config.yaml
n_layer: 24
d_model: 320
n_head: 5
n_kv_head: 5
head_dim: 64
d_mlp: 2560
vocab_size: 19692
activation: "relu"
norm: "layernorm"
norm_place: "pre"
norm_eps: 1e-05
positions: "rope"
rope_base: 10000.0
rope_fraction: 1.0
qk_norm: false
attn_scale: 0.125
bias: "all"
tie_embeddings: true
parallel_block: false
init: "orth"
init_std_qkv: 0.0173
init_std_o: 0.0025
init_std_up: 0.0173
init_std_down: 0.0025
optimizer: "adam_atan2"
lr: 0.00121
beta1: 0.95
beta2: 0.99
weight_decay: 0.61
lr_head: 0.00873
grad_clip: 2.0
warmup_steps: 280
schedule: "wsd"
decay_fraction: 0.593
decay_shape: "linear"
final_lr_fraction: 0.1
batch_tokens: 131072
seq_len: 512
doc_mask: true
train_tokens: 587000000
steps: 4479
dataset: "wikipedia_en"
MLP neurons of a small language model. Each row is named by its layer, matrix (up: input weights; down: output weights) and neuron, and shows model dimensions 0-127. Each number is 128 + 32 x the weight over its row's rms, rounded and kept within 0 to 255.
After each neuron's rows, "raises" lists the tokens whose logits its output raises most directly, leaving later layers aside.

L19.up1840 [128 111 156  95 146 110 148 149 117 172  48 153 166 123  73 151 101 148  94  91 136 144 140 116  87 148 133 175 109  70 144 131 103 114  66 133 173 160 105 159 104 106 110 137  87 115 123 142  72 112 109 135 114 156 131 144 116 102 108 175 142 157 117 146 180 122 125 173 114  74  75 165 162 164 153 129 131 126 179 137 175 185 177 108 157 127 112 179 206 183  90  94 148 154  77 101 110 127 110 146 108 122 137 193 108 121  81  98 160 117 141 122 134 110 115  96 130 109 100  87  97  99 116 132 121 110 110 120]
L19.down1840 [162 107 160 152  74 105 114 153  90 115 127 146  93 120 166 165 138 132 149 147 143 123 117 102 115 118 174 156 195 129 156  97  79 110  87  67 121  99 143 145 128 123 120  49 108  99 192 126 137 155 128 138  70  88 120 170 138 111 130 137 159 169 139 103 134 129 132 165 142 171 161 141 148 194  87 139 138 147 122  82 145 161 133 153 133 165 112 169 165  73 128 129  77 170  81 181 154  50 107 119 121 162 132 171  92 131  89 112 132 102 163 121 118 121 152 177 153 182 116  99  71 150 139 149 120 118 117 103]
raises: "od", "and", "ody", "ond", "ott"

L19.up1227 [125 174  86 114 142 159 149 154  81 148 133 158 159 136 150 173 117 146 108 127 119 105 146 114 156  69 156  86 152  86 151 152 143 131 146 153 136 118  60 110 207 115 128 151 120  89 167 164  94 110 134  98 125 150 117 117 126 106 141 121 127 145  86 137 110 141 172 112 127 155 179 130 117  98 126 130  99 164 136 144 126  99  99 157 157 138 111 154 128 103 127 106 157  77 183  90 116 105  76  87  83 111 170 149 119 102 104 138 166 138  98  89  60 190 142 168 107 143 150 109 108 118 150 118 127 170 129 120]
L19.down1227 [104 115 160 150 124  87 110 184 124 139  85  82  93 102 126 106 132 140 129 159 110 127 152 137 126  69 148 110 159  90  94 128 162  93 157 186 171 112 108 142 186  89 139 126 105  67 123 162 172  56 164 152 157  64 137 171 146 127 102 123 168 122  96  73  91 151 170 116 126 103 145  73 120 112 173 139 107  70 145 163 127 165  93 121 133 130 141 187 137 131 120 158 128 109 194 114  60  87  93 104 124 164 143 159 148  92 120 149  71 152 174  56 163 152 172 137 106 156 136  83 164 165 113 168 132 176 147 176]
raises: "ing his", "ing its", "ing the", "ing an", "ing a"

L19.up31 [146 135 201  91 119 115 122 157 149 119 156 131  93 144 114 148 138  89  73  66  81 133 103 132 126 158  92 155 123 115 116 118 126 103 105 136 107 114 142 201 117  93  74 150 158  70 117 121 144 127 141 102 137 140  83 149 154 144 114 129 179 181 140 105 191  94  67 106  99  90 124 119 147 135 196 147 154 117 144  79 146 160 127 149 162 148 137 140 142 181 155 126 114 153 127  86 131 117  99 173 134 117 119 161 102 154  89 111 169 188 161 121 160 151 104 117 142 126  85  93 157 107 154 170  69 120 142 177]
L19.down31 [131 123 147 133 136  99 101 113 130 117 113 139 100  94 107  80 127 141 129 164  50 140 179 115 140 189 105 133 156 132 109  97 142 143 131 144 182 163 183 108  83  76 149 112  94 144 109  97 167 167 112 145  57 132  92  98 127 111 107 106 101  77 111  76  79 175 136  73 133  93 173 109 103 115 136 120 126 165  99 170 211 111 129 119 146  92  95 139 137 137  95 145 147 154 117 145 125 119 137 142  80  85  88  76 122  69 174 157  82 107  89 129 162 126 172 179 114 136 105 109 183 146 112 124 129 210  91 185]
raises: "ors", "or,", "or.", "ors,", "or of"

L19.up897 [ 79 150 197 104  82 137 168 123 150 150  79 107 127 154 140 191 151 177 133 155 132 113 131 173  99 116 120 118 145 126 174 135 116  70 117  73 131 198 106 150 176 137  82 145 142 128 120  91  97 111 179 175 150 158  70 145  43 112  49 107 158  72 200 108 153 160 157 142  76  85  83 159 148 170  60 169 152 170 149 173 116 100 141  59 132 141 138 147 190 170 110 112 161 169  50 114 121 100 115  88 115 142 111 107 143  93  78  72 114  68 123 112 132  93 123 106 158 127 128 145 151 110 128 100  86 117  80 140]
L19.down897 [174 137 101 141  79 115 185 121 128 125 103 154  70 143 143 115 100 148 114 148  72 142 138 136 116 124 158 121 135 151 146 151  54  67 129 163 115 148  88 113 159  38  81 143 143 192 194 107 194 120 123  89 215 163 100 128 173 107  63  83 149 151 108 129  90  93 140 116 152 166 181  80 173 112 189 219 129 118 136 139 127 104 116 149 118 142 160 162 170 121 183 106 127  95 142 112 141 132 144 122  82  93 101 111 121 133 142 106  80 140 100 127 115 167 114 139 142 142  50 139 149  98 204 111 148  64 125 125]
raises: "t.", "ate", "ate.", "ate and", "ate,"

L19.up236 [131  98 133 127 146 172 158 115 124 172  95 133 148 165  86 159 122 153  95 116 107 104 130 150 172 168 106 118 123  94 185 119 123 155 112 112 139  98 116 139 148 156 129 126 104  92 150 129  84 148 165 143 121 184  75 150 111  44 115 168 139 146 195 117 186 115 136 156  76 134  98 156 189 115 141 131 112 120 157 145 139 151 173 105 197  90 155 139 198 142  91 101 120 135 126  88  71  98 139 143 168 112  76 156  85 131  95 135 176 129  57 180  91 135 116  82 137 102  76  63  97 104  82 112 112 160 115 173]
L19.down236 [104 161 106 147 109 118 104 119 160 178 153 152 110  89 185  74  79 167 182 117 152 148 140 135 100 210 178 114 116 133 121 120  94 179 115 159  93 162 134 137 123 158 162 165 116  99  73 173 148 134  77 191  93  97 208 106 191 130 180  59 112 137 144 112 111 172  95 123 128 146 157 137 140  53 120 164 119  58 100 127 133  80  89  92 151 140 112 167 144 129 175 175 138 104 144 200 108 144  89 122  95  81  98  95 108 202 142  81  95 135 118 183  87 142  94  90 101  99 110 119 120 187 189 180 159 145 115 104]
raises: "th", ".", "ted", "aged", "ray"

L19.up1993 [128 198 191  49 149 128 114 146 122 121 105 107 143 228 109 155 124 101 131 150  99 132 156 174 120  66 118 156  63 155 136 139 118 156 120 130 151 147 110 182 149 127  80  90  90  89 139 203  88 164 142  62  93 130  89 102 126 160  37 119 156 124 115  85 142 143 170 143 141  74 108 108 209 114 153 155 137 145 141 143 130 143 109 136 140 132 136 112 130 142  73  72 164 163  70 159  91  57 140 170 155 101 130 116 118 160 100  60 157 167 123 191 132 145 140 159 100 135 147 152 152 136 128 134 182  93 152 112]
L19.down1993 [139 124 147 137 146 108 181 131 129 147  97 113 171 134 142 111 135 135  77 131 153  63 149 127 145 138 137 154  87 125 190 146  98 175 177 140  92  69 101 136 143 153 133 127 173 157 177 189  91 175 196 130 123  86 140 112 156 109 119 123 111  83  74  45 114 139  79 166 124  97 151 171 170 107 107 171 154 178 145 102 124 150 101 124  84 138  85 119 156 105 120 146 157 115 120  33 124 181 101  86 145  77 141 105  97  81  59  77 155 157  61 131 111 204 128 224 148 100 115 198 130 148 147 141 133  95 160 122]
raises: " of f", " of s", " of", " of m", " of all"

L19.up1031 [107 126 166 157  84 145 153 103 125 179  94 147 146 189 125 142 133 112 144 111  65 146 184 118 143 119  59  52 108 131 144  85 152 129  20  65 108 212 161 147  98  86 102 148 113 116 199 145 134 118 150 132 114 112 179 108  81 104 125 116 168 187 109 168 121 171 126 116 139  97 148 110 170 114 194   0 114 199 115 147  65 111 139 110 156  49 158 148 144 186  89 140 168 122 115  94 116 129  72  99  80 108 169 157 180 178 129  82 146 168  77 136 114 141 103 119 161 135 146 128 115 111 111 140  81 164 128 129]
L19.down1031 [176  72 194  85  47 137 188 173 146 136 122 107 126 139  96 120 187  79 123 119 109 180 162 102 160 133 140 160 114 196 167 166  87  93 137 109 132 114 131  66 134 145 121 121 111 108  73  89 117 103  98 148 128 122 145 196  81 146 167 118  72  67 138  67  88 108  84 133  92 148  99 181 133 151 138 122 165 132 137 102  92 108  91  87 118 118 108 108 150 118 111 146 157 163 105  85 141 122 158 148 146 189 153 150  84 164 120 131 137  92 109 137 108 110  95 164 183 110  87 156  86  96 106 105 102 116  83 144]
raises: "eg", "en", "gi", "g", "kin"

L19.up407 [119 114 144  86 118 128 150 129  93 176  58 190 142 164  85 146 133 146  88 163 124 118 136 131 153 119 154 128 122 135 144 116  73  85 118  96  64 124 177 191 142 120 129 165 123 113 141 176  58 183  81 110 135 148 103 177 100  93 118 198 150 192 127 171 186 139 115 151 153 143  82 109 142  63 125 127 129 140 120 172 184 136 161 111 163 136 154 107 163 160  98 109 126 179 127  94  96 100 101 134 108 118  86 188  81 149  54 126 159  93 146 103 154 137 125 121  99  95  97  92 113  75  70 146 129 137 105 129]
L19.down407 [114 138  97 187 125 157 132 121 140  49 141 176 145  90 144 153 142 110 118 138 141 142 115 125  40 141 123 147 173 155 125 159 109 143 134 115 118 157 135  91 118 115 190 181 149 170  23 176 132 170  67 134 114 118 144 180 192 161 101 121 131 110 182 127  97  82  94 153 107 154 106   0 131 121 157 158  79 130 165 125  98 154 159 135  76 121  87 117  79 151 148 121 137 163 141 117 188 157 136 129 138 115 178 143 131 202 114  96 108 130 162 103 126 185 130 103  99 127 130 209 134 144  80  95 124 142 134 139]
raises: ":", ".", ": D", ": S", ","

L19.up713 [103 121 151 132 148 101 123  65 103 162 127 136 191 127 185 112  75  93  93 176 133 156  94 109 139 152 112 116 112  85 151 116 132 164 109 155 170 163 156 133 199  89 106 149 167  86 133 123  48 127 120 120 126 121 155 126 103  89 138 162 129 185 175 127 123 150 136 156 109  98 140 112 178 179  88 177 128 140 121 138 122 103  87 168 131  88 163 133 163 182  93  99 128 144 139  73 114 121  95 131 144  94 113 130 177 132 116 155 151 111 105 127 197 156 127 115  82 111  71 175 130 105  78  99 130 121 142 153]
L19.down713 [101 200 105 115  58  89 144 180 132 133 212 137 151 112 132 106 121 128 137 166 161 129  90 153 105 139  89 135 167 111  64 123  82 127 156 129 118 152 126 103  87  95 143 120 129 101 141  84 123  96 108 198 117 176 166 116 134  99  62 201 119 197 119 128 143 127 167 101 134 129 138 125 115 125  85 114  81  99 126 115 119 183 160 145 137 177 152 129 184 158 146 138  73  96 141  77 103 110  91  93 132 111 147  91  84  80  98  94 117  64  96 108 124 140 185 126 163 115 119 135 133 158 157 157 147 143 133  65]
raises: "ions", "ings", "ings.", "ing ", "ing"